Weights of a small transformer language model.
Size: width 256, 6 heads of 64, vocabulary 8192, 26.6M parameters.
Architecture: rotary positions, no biases in attention or MLP, untied embeddings.
Training: 366M tokens, 11615 steps.
MLP neurons of a small language model. Each row is named by its layer, matrix (gate and up: input weights) and neuron, and shows model dimensions 48-175. Each number is 128 + 32 x the weight over its row's rms, rounded and kept within 0 to 255. Numbers have three digits each. A neuron's up and down rows have the sign that makes its largest values positive.
After each neuron's rows, "fires on" lists the tokens most often at its 100 highest values on Wikipedia text that the model never trained on.

L4.gate290:116118064126148110177196119099129135123154118094092147128100134171098118151147134167134109140083138191123164145192209118107095096112195098212147152118068109143122147089082134149158135070163136155171111097118129151155143081091154099172108128147138115171122169132170115089149090116121139144174124148105110139189107095151136119201082125045135176091127107155131154096096100068176102118145
L4.up290:148153090146110087181157159140136153142153142122089123151151085243134161160118073104170103095120124105132133117158150085115095152177147129191110145150083095115090132128061113174157119124143066143141142091122156179138048122153121129171106178132124120119078115107174078136150117077109096141152107137065113100181105114171108121169121183124121123153124173132123172106117072091124129117184
fires on: "s", "e", "-", "\n", "St", " St"

L11.gate328:162136175111102146110143132101152144069147119126059143153106168096130116111112168122180145105106085098153087082158146094079143126096167145116126146167097121112104099087108115187117122096168159121149119120131126099182084135083170112119140090085109184119136090109156150112165149098110096099147175146108096101148131145130155152129189081155050156152122221110108141138079119137152171135078
L11.up328:153150146139159109139134108098173137074102170128146119060104117122100106142103133112154153111149105088102117143120115135107114165094077099086117128160199120154090126139118123134086141102157166074058109152096122091120145106110146167129104135191142210107109133055156122083121075143117099145105141110127147109134146108159125120173115143093085170116136137066143154085108133085097115147096
fires on: "0", "9", "1", "7", "2"

L8.gate560:120123103123124110115126183148105167113101183085108200079169150116111098172158151110136089136123089133098107175128135072087128140129112130136094087175079144095135104143139130092157141124130110152175086082114128162151147108159145133145123109037132090098121071088127107084157154129159105162124150165113128126083144123120161126097130087109142116195137155115114126088170127106085111083142
L8.up560:097176112109172195136152189108133084098122151080124130113128108094176163181104154093094131103138068092105094195173124121145102087164119210162106127077127132088103123166155132145090140102124104154117098182128122142140133110146091127118118058128208136105161140155122088071158112100158113158118169126086171162080132127089150097145141213123105152164112163153095137087174149117098103134151
fires on: " to", "t", " could", " can", " would", "ll"

L8.gate65:121106096156147182104142155134122110120111118130158171099100115146136166164100161121131093122110082157107102113084135150060140179149129172187160114140111143126125157162146110124153166153212111047116105142094078104161211146138155161160035152114141164114135069129141128138127164159172100115143183180145045104107116129182081116079163139118103150169142174095162152127120112145100069069174
L8.up65:116102121169197199118128119125111131170158122117136156108118154138130111109105136138119089147114121123098068074125108167086148150120121168113180150191195169144115128139174157160161133154174122096135146105054101085125159165159136153111120103072111132089155104103138152107171189181159102128180117156138114105115087151098124099075171129152100158132124177097190132066098155117144100136151
fires on: ",", ".", ":", ";", "?", " |"

L4.gate65:112100171099128139154148060133157119110081162122073088088151174110132128101153106124132132191149129108146100140130171165119135141159141137126159152207151131083127132103096106169096179108134162052118150131135073146100079108184129108146144140122096168155099098148104141162164054116102114115080140151158160109161108147104132170093106173141147128066180145198109118130133117108114091154088
L4.up65:112037122126107159116173140121124114179157178087152148080136178143146095127142133133133137142177109167147146141129093114154102093141120144088117131125175162163099112084106114121164162075182141155155122086098107131085080133112096162174092145128148076130145127090145078131147112136138109130098077121097107081135112110097172131115073141147151110070138143162099130094134111132080096096102
fires on: "s", " En", "d", " Dis", " Un", "ur"

L19.gate241:137097074144183138124182083132162102108129134091131114164121138110124087144145153149156167169238106120170113127117102177106130109116177090077148152134151084163049125142181190045137097118156177159158121227133107099142158132129118106072054153131214127113144114101131153119111143124153122108074087104165180134156092159150152103120130122136119161092146143124083106122072112090114114174090
L19.up241:136152140129121133096136132135107156118142161116119077110142177099104105131133084126209084090138096178183067116113093104087161136066136089169155107152135113116138145149154094150138094079187158147145114200073124093121126111174139099164111119061139198150219109135182098164107121141184107178195154103144146133106129128142133100151180168125097149118109174094135146153075118180100135144192
fires on: " ", "1", " (", "0", "4"

L10.gate458:166152128117130117152163117163141115153082100110069137113190142107185178125053058123142100145167127117098178179135133079148085113099164139098114160110112152138100130111123173133164061129047132106097139089128120098139157171127101075106098149081180105128169100115107093120108174103137105179093142210087061115175164088135129174125134203128139107094118176060101125091150089111128113111097
L10.up458:136151088122118125152140173115129094083117144151081115116210128114105145118139122178119170103132182191108137134155158116172105143158162150121102101174065076082061107132154136131100118059131097193154135128132134137184109113247123132083130083067193117127168096202123111154089090139155137112183173139092121097197126180133124150079124148114126101154144106178084116112195123116068124122119
fires on: " to", "4", "bal"

L17.gate265:098084098155145129112122136120123119124207119140168094204175201125150127135081132153109159118095118134136102162123155162129162140148092126150152086126134079092170121092067132148128164056120167149116179156136174103096118172095105191122102144175145084150073092117143105162154097079126116175116168145164083095106109172169093156173135154136120089169169127088143111139176097151146130167137
L17.up265:060147161156171141098155106072063134101187080112131085140098138146107134132176094082105096137169148118125115164082170117127101119148180146119123170137136118093160061109089158191099121130121193117093181177097123135148136145117066118159146192163155083125107144131131122154141130101215133147135144149131150108125124102121094089122111144161117113163155076044159164177124145174134088142117
fires on: " ", "1", "0", "\n", "ma"

L19.gate586:131157124145176075127063167142187127167101082129133150156116177126082160130135088127145079152146143086165088036094091131157121093160067081080117132158058105144086106124130116137108121167143107177122067134160149173126174115108133141106117149104111084083106161097189057085191088085108204138152194117076127094088161163118140155163149153093139133129102109133130179133153083106126117121104
L19.up586:187188149167127080142156116086175088097080137160101110101126122125090110099179061117064095129134125089173156126184082125114151125101147080184101092117085147154107143165063188123080162114092133056102120134142107143102186147130161161085115114090071123167119157118191096116151081131139122168095126098106152097136131151164136180146105188121134108125148079157111140136153187130109154149156
fires on: "\n", "-"

L5.gate419:114157175142168094179100090143107092106103163119121054136150185163136110140142167182191110155113136092114107121110131074146075121161142145051141114094200157162104160130087089122072197146127134098115155093159079164054135122159141114133116136150167176147154102085127108180119129089132113091139141095190179124151129163115164133092106102125117101091142141131156133106104158140125157135168
L5.up419:160069159105139060064183160173137077100118122123090146079123146085120107112164142105131086185109117121098126159112110169133160121129138175120123170147116107165112074082101174136097145045158135137111092127094142120154185158028155111152092060145144115071148120163197086188114188187123123164116142151122068106123164101060102103100129096117148158068096090108106082151173123107114131119079
fires on: "-", " un", "s", " Un", "Un", " En"

L16.gate456:075141121122123139057178076122130149114171163140126077144126168188146106139142153106200127123094159139131107105144141119132113151113169115161146123095181094137110100152164120106142109081153147107126157183093175116110093124137125126163121186122164127112129120109144143126104095104196068086159150136129129077111156099071098076117162132106094192163132145092143100163145119174129110102146
L16.up456:087117161097174088130150139119155114048152184129127103114088120129154090166138142098181140116176163122169142165095144168067153192107122100075187119201209059183099026110156125104128085127082157143108144149158149155200106142104097146111124159118139128105136130111146137118115065106131112100074140123138089112155159127146104114125104086142139167149167127046141133182138072117164106161126
fires on: " ", "1", "2", "0"

L5.gate145:136113127136179138128132190147235164135139163102135143068083171136180092162108132100090117116102154113170149175115125146097141157125151159161111141144142145118151133095177113129174100170135090079095148126103105169155175208071138146084177139136154116157156138124162090131157100152161146165130082124139127106174128140165093160126176139126100161137100183116105082148153176102131159073170
L5.up145:138102074126154075171167157195127123169118173209138218118106146121117128194135164091154133174146141128189125099097110153155097108090075128136119101118110129177148089090108161188107122092127087139112127099123194180159150169094121120094065153118120074065151101121156135172190134133160136146146128152179130080126145137132098143064156106117117102126119121047158155125124173137102149100197
fires on: ".", ";"

L5.gate28:171132084182112101134201181183121100107152164125109127114147111144043134132111165152205102124151150109136112114169059103103147088116140146135121110133151091154136093195065087178158184112138139116100126151110146145148158173115089147163107191067133090100144129201159074098202111148147159137126131129121143121148138111169110116187131105174194142140127092131129090054137121181107125107067
L5.up28:124119081131123101129197193128063109166163156152106150118110117136094116065079156116154123106146182119130076156059054118080100150128101091123128113103135108105129085130130066137111127127120147140111156192087127136171119150120089146109144164096152089122154164158193136138098154146168103141131150091138177109113102162196083134124151137117097109136056120119135125117152184157076158085133
fires on: "s", "---|---|---|---|"

L13.gate12:182108158135112102115125096091105121130158152099157110083159161088116117108134160124162136073066054083139084146106169143093119138135146147103100105146106096136124084182136165110088108073144142084147078157129150133134170077125130159094107134120136176136122107149144123175117077142099075176135147148178077093156123089088165176050165140138073173092183168098162103116145116136114106105115
L13.up12:126126091143177138109154085093097113096137114094116116145089128139088095132137091137221144123085136142103113142127114103147133146065132184136158135191177137097167033180136117149122115147127101122128153180063162089147100150216110118140168184146105133111116090127134140127111088159160083166123135089155110187200140136114134160158151128097104110162178189083123175186112118094162122170159
fires on: "0", "1", "4", "6", "2"

L4.gate433:187127098126133142133143107099146137034124091088184158117086123074147118131105130106117146120153157095130166145146132109066117139126141141149107136162184209131175141166157123147129173176166123120170181122112126139192174101184062144121151126144190149131140106118098111134165152165135141159064146106132129105142171143078110085204087162130162129067103149123134114092088137140167141086182
L4.up433:102132110142088123209146090066190143137095069087186139121163116096149120154164137101091124186065148132126150122082110095093157105092114092202104146134148165160111139160126153158124169125141170103132138135103126181130168125097071139121135137168146141097124139102089112159102157142105136125109130173186116145114116143075179085165104164157129143078141194154136133082133121114174124050100
fires on: "T", "an", "ter", "N", "ly", "sh"

L11.gate186:145138136135208114141110115107116103134145134096123142133122160176102140080208105142136134095146122117098117132107061141126172122097117166126108128131069110092122170125071092154202138081148119112113053122174201138123108152104116092121080160163103158116132135124167077089124109142114165168110083167152119094108174138083121115109087131125116069133152076173177138169189134127102140112166
L11.up186:107136133150196173118128144143097143139164132104125184119101153107129123073182124106124115136172125076201149144159122124150180103101129125161110121136097119089178145106069174174124190110190066116097125090152164165120125142072138109140111174146110138149116111139166094101147097071096122122093078172117081130100173121055175103166092114048136092132151030156095131148141164138099103075115
fires on: "-", "d", " /", " (", "ent"

L4.gate154:141110160118163080145112091109130130113166126095149146125106169105139148085149108142120173146081139110120137162123146089081126155092102101182187156161119119075132154139074165116091157155086108094121163084142067144116146184076158127133128109118174126147128124110163095200115117079125108132174079144173142100155176093152071143142145147135111158077156125151134121123136141098126088132157
L4.up154:109118116172126124163111109124135174106169116054135155137167149167118086130120103107119127144174137102138134157151105123111124134146087131115122120083059115098082140113126134057130096192140073111145156140085124107117102104128128112146080170130142125150137136112138119109157105083141101143164060093135152109130098167090149148126152153121097070146130126113132135077100076158072020145100
fires on: " m", "mor", "di", "-", "e", "graph"

L17.gate530:138097128055131124177165136159076107132125063079092103104114140099151109118094103115138089125096113098085057148166159109186114139109057191130095133090163112118161112094193103135172185128124137118164182098069118172088190083155142147114151155160157138157140143157113152161120176090144120120108180108092163125125140084125160160097131081144089103087173121130142091142125106177114146147065
L17.up530:139100116133139095134164138117099138124168129175088158168177183108083109075115169123119112089132212132090090136161113129147102105100102164113171189122165074055081145166194070123094108110125130103110102068137145131057101095137100045110169149160183105162128112129130094138133139122172154205102126113127115138154162149163135078159126119150118138134148136130116087159119122133155155167162
fires on: "0", "5", "4", "ologist", "7"

L4.gate488:123126148111115144118138109121164175112133141114188182108101126111130098099144136078118171117185171122074079123165109087084096123110145114143113185161139169151132089141139119149076116166126078147128160109180098152138105118169203126085188158150170085064084080146147147126170139131157084149102163105102172086127160101110089118124155149132109152187114117138103125166100113154158166076092
L4.up488:079100094148192092092171106154125129109138098139151153128163140115105129130137221090135139142151177143144107108164115114070138144123090137110120143155126176098090132157163109147147116107142101108116089151145134188136155137121103166128128120188110128078094098091124153076131120107119094142121134148049122151120106089142084143134112180126195155104114136138169113115144145141155172129117
fires on: "ly", " later", " However", " however", "lap", "N"

L4.gate465:147135120165139193124146125118150117108077175190157207094114133180181145125118108108218111124130154143112099162120160153101143177174101191117148199148119146168143113155142160178096094124155081097127161151087077141139127146097142162120154164108138147089085052150168112139111099148108110122124123114116117118141132117110096131115129005191121103117139152094198133135124104180109158070189
L4.up465:164119116166141118109135107159082124136084160118101146140134141156113129110105126141221129109127202142148098083106110159091129186149096114120175140106109191141157113124156117157070165119106081127105096112127150105175162210115094096086119169112110057046154078140153121135232099187131131136120124116135129085128171117081114106134133055142089084096157147070189182172097125095146120085149
fires on: ".", ")."

L5.gate24:109197113192090116145160100116156103135129147122128138137138129134130132175114094125214144116123154127144088133075052180064140103092102088126174095097153148127131102186062203088095148131092092145128109106134152165138126169140045165126092092105079079100117124122128162099148137115205210133111137116158140143128168105118103121154087117125114101163166198105132141136091162153125153111094
L5.up24:156236088170129088190165160141167125155116152144150129116161110144154109137141068118171170125108167150135099187059059129095173063100145133148133127058097097147148075193070180148133134141097088167132139097148131185102086174147116156120125126121100079084079121157168138136100126123144148156092133110171157190154189151143090116109110135145131153191114171103111095091127169133107158119131
fires on: "---|---|---|---|", " a", "est", "==", "s"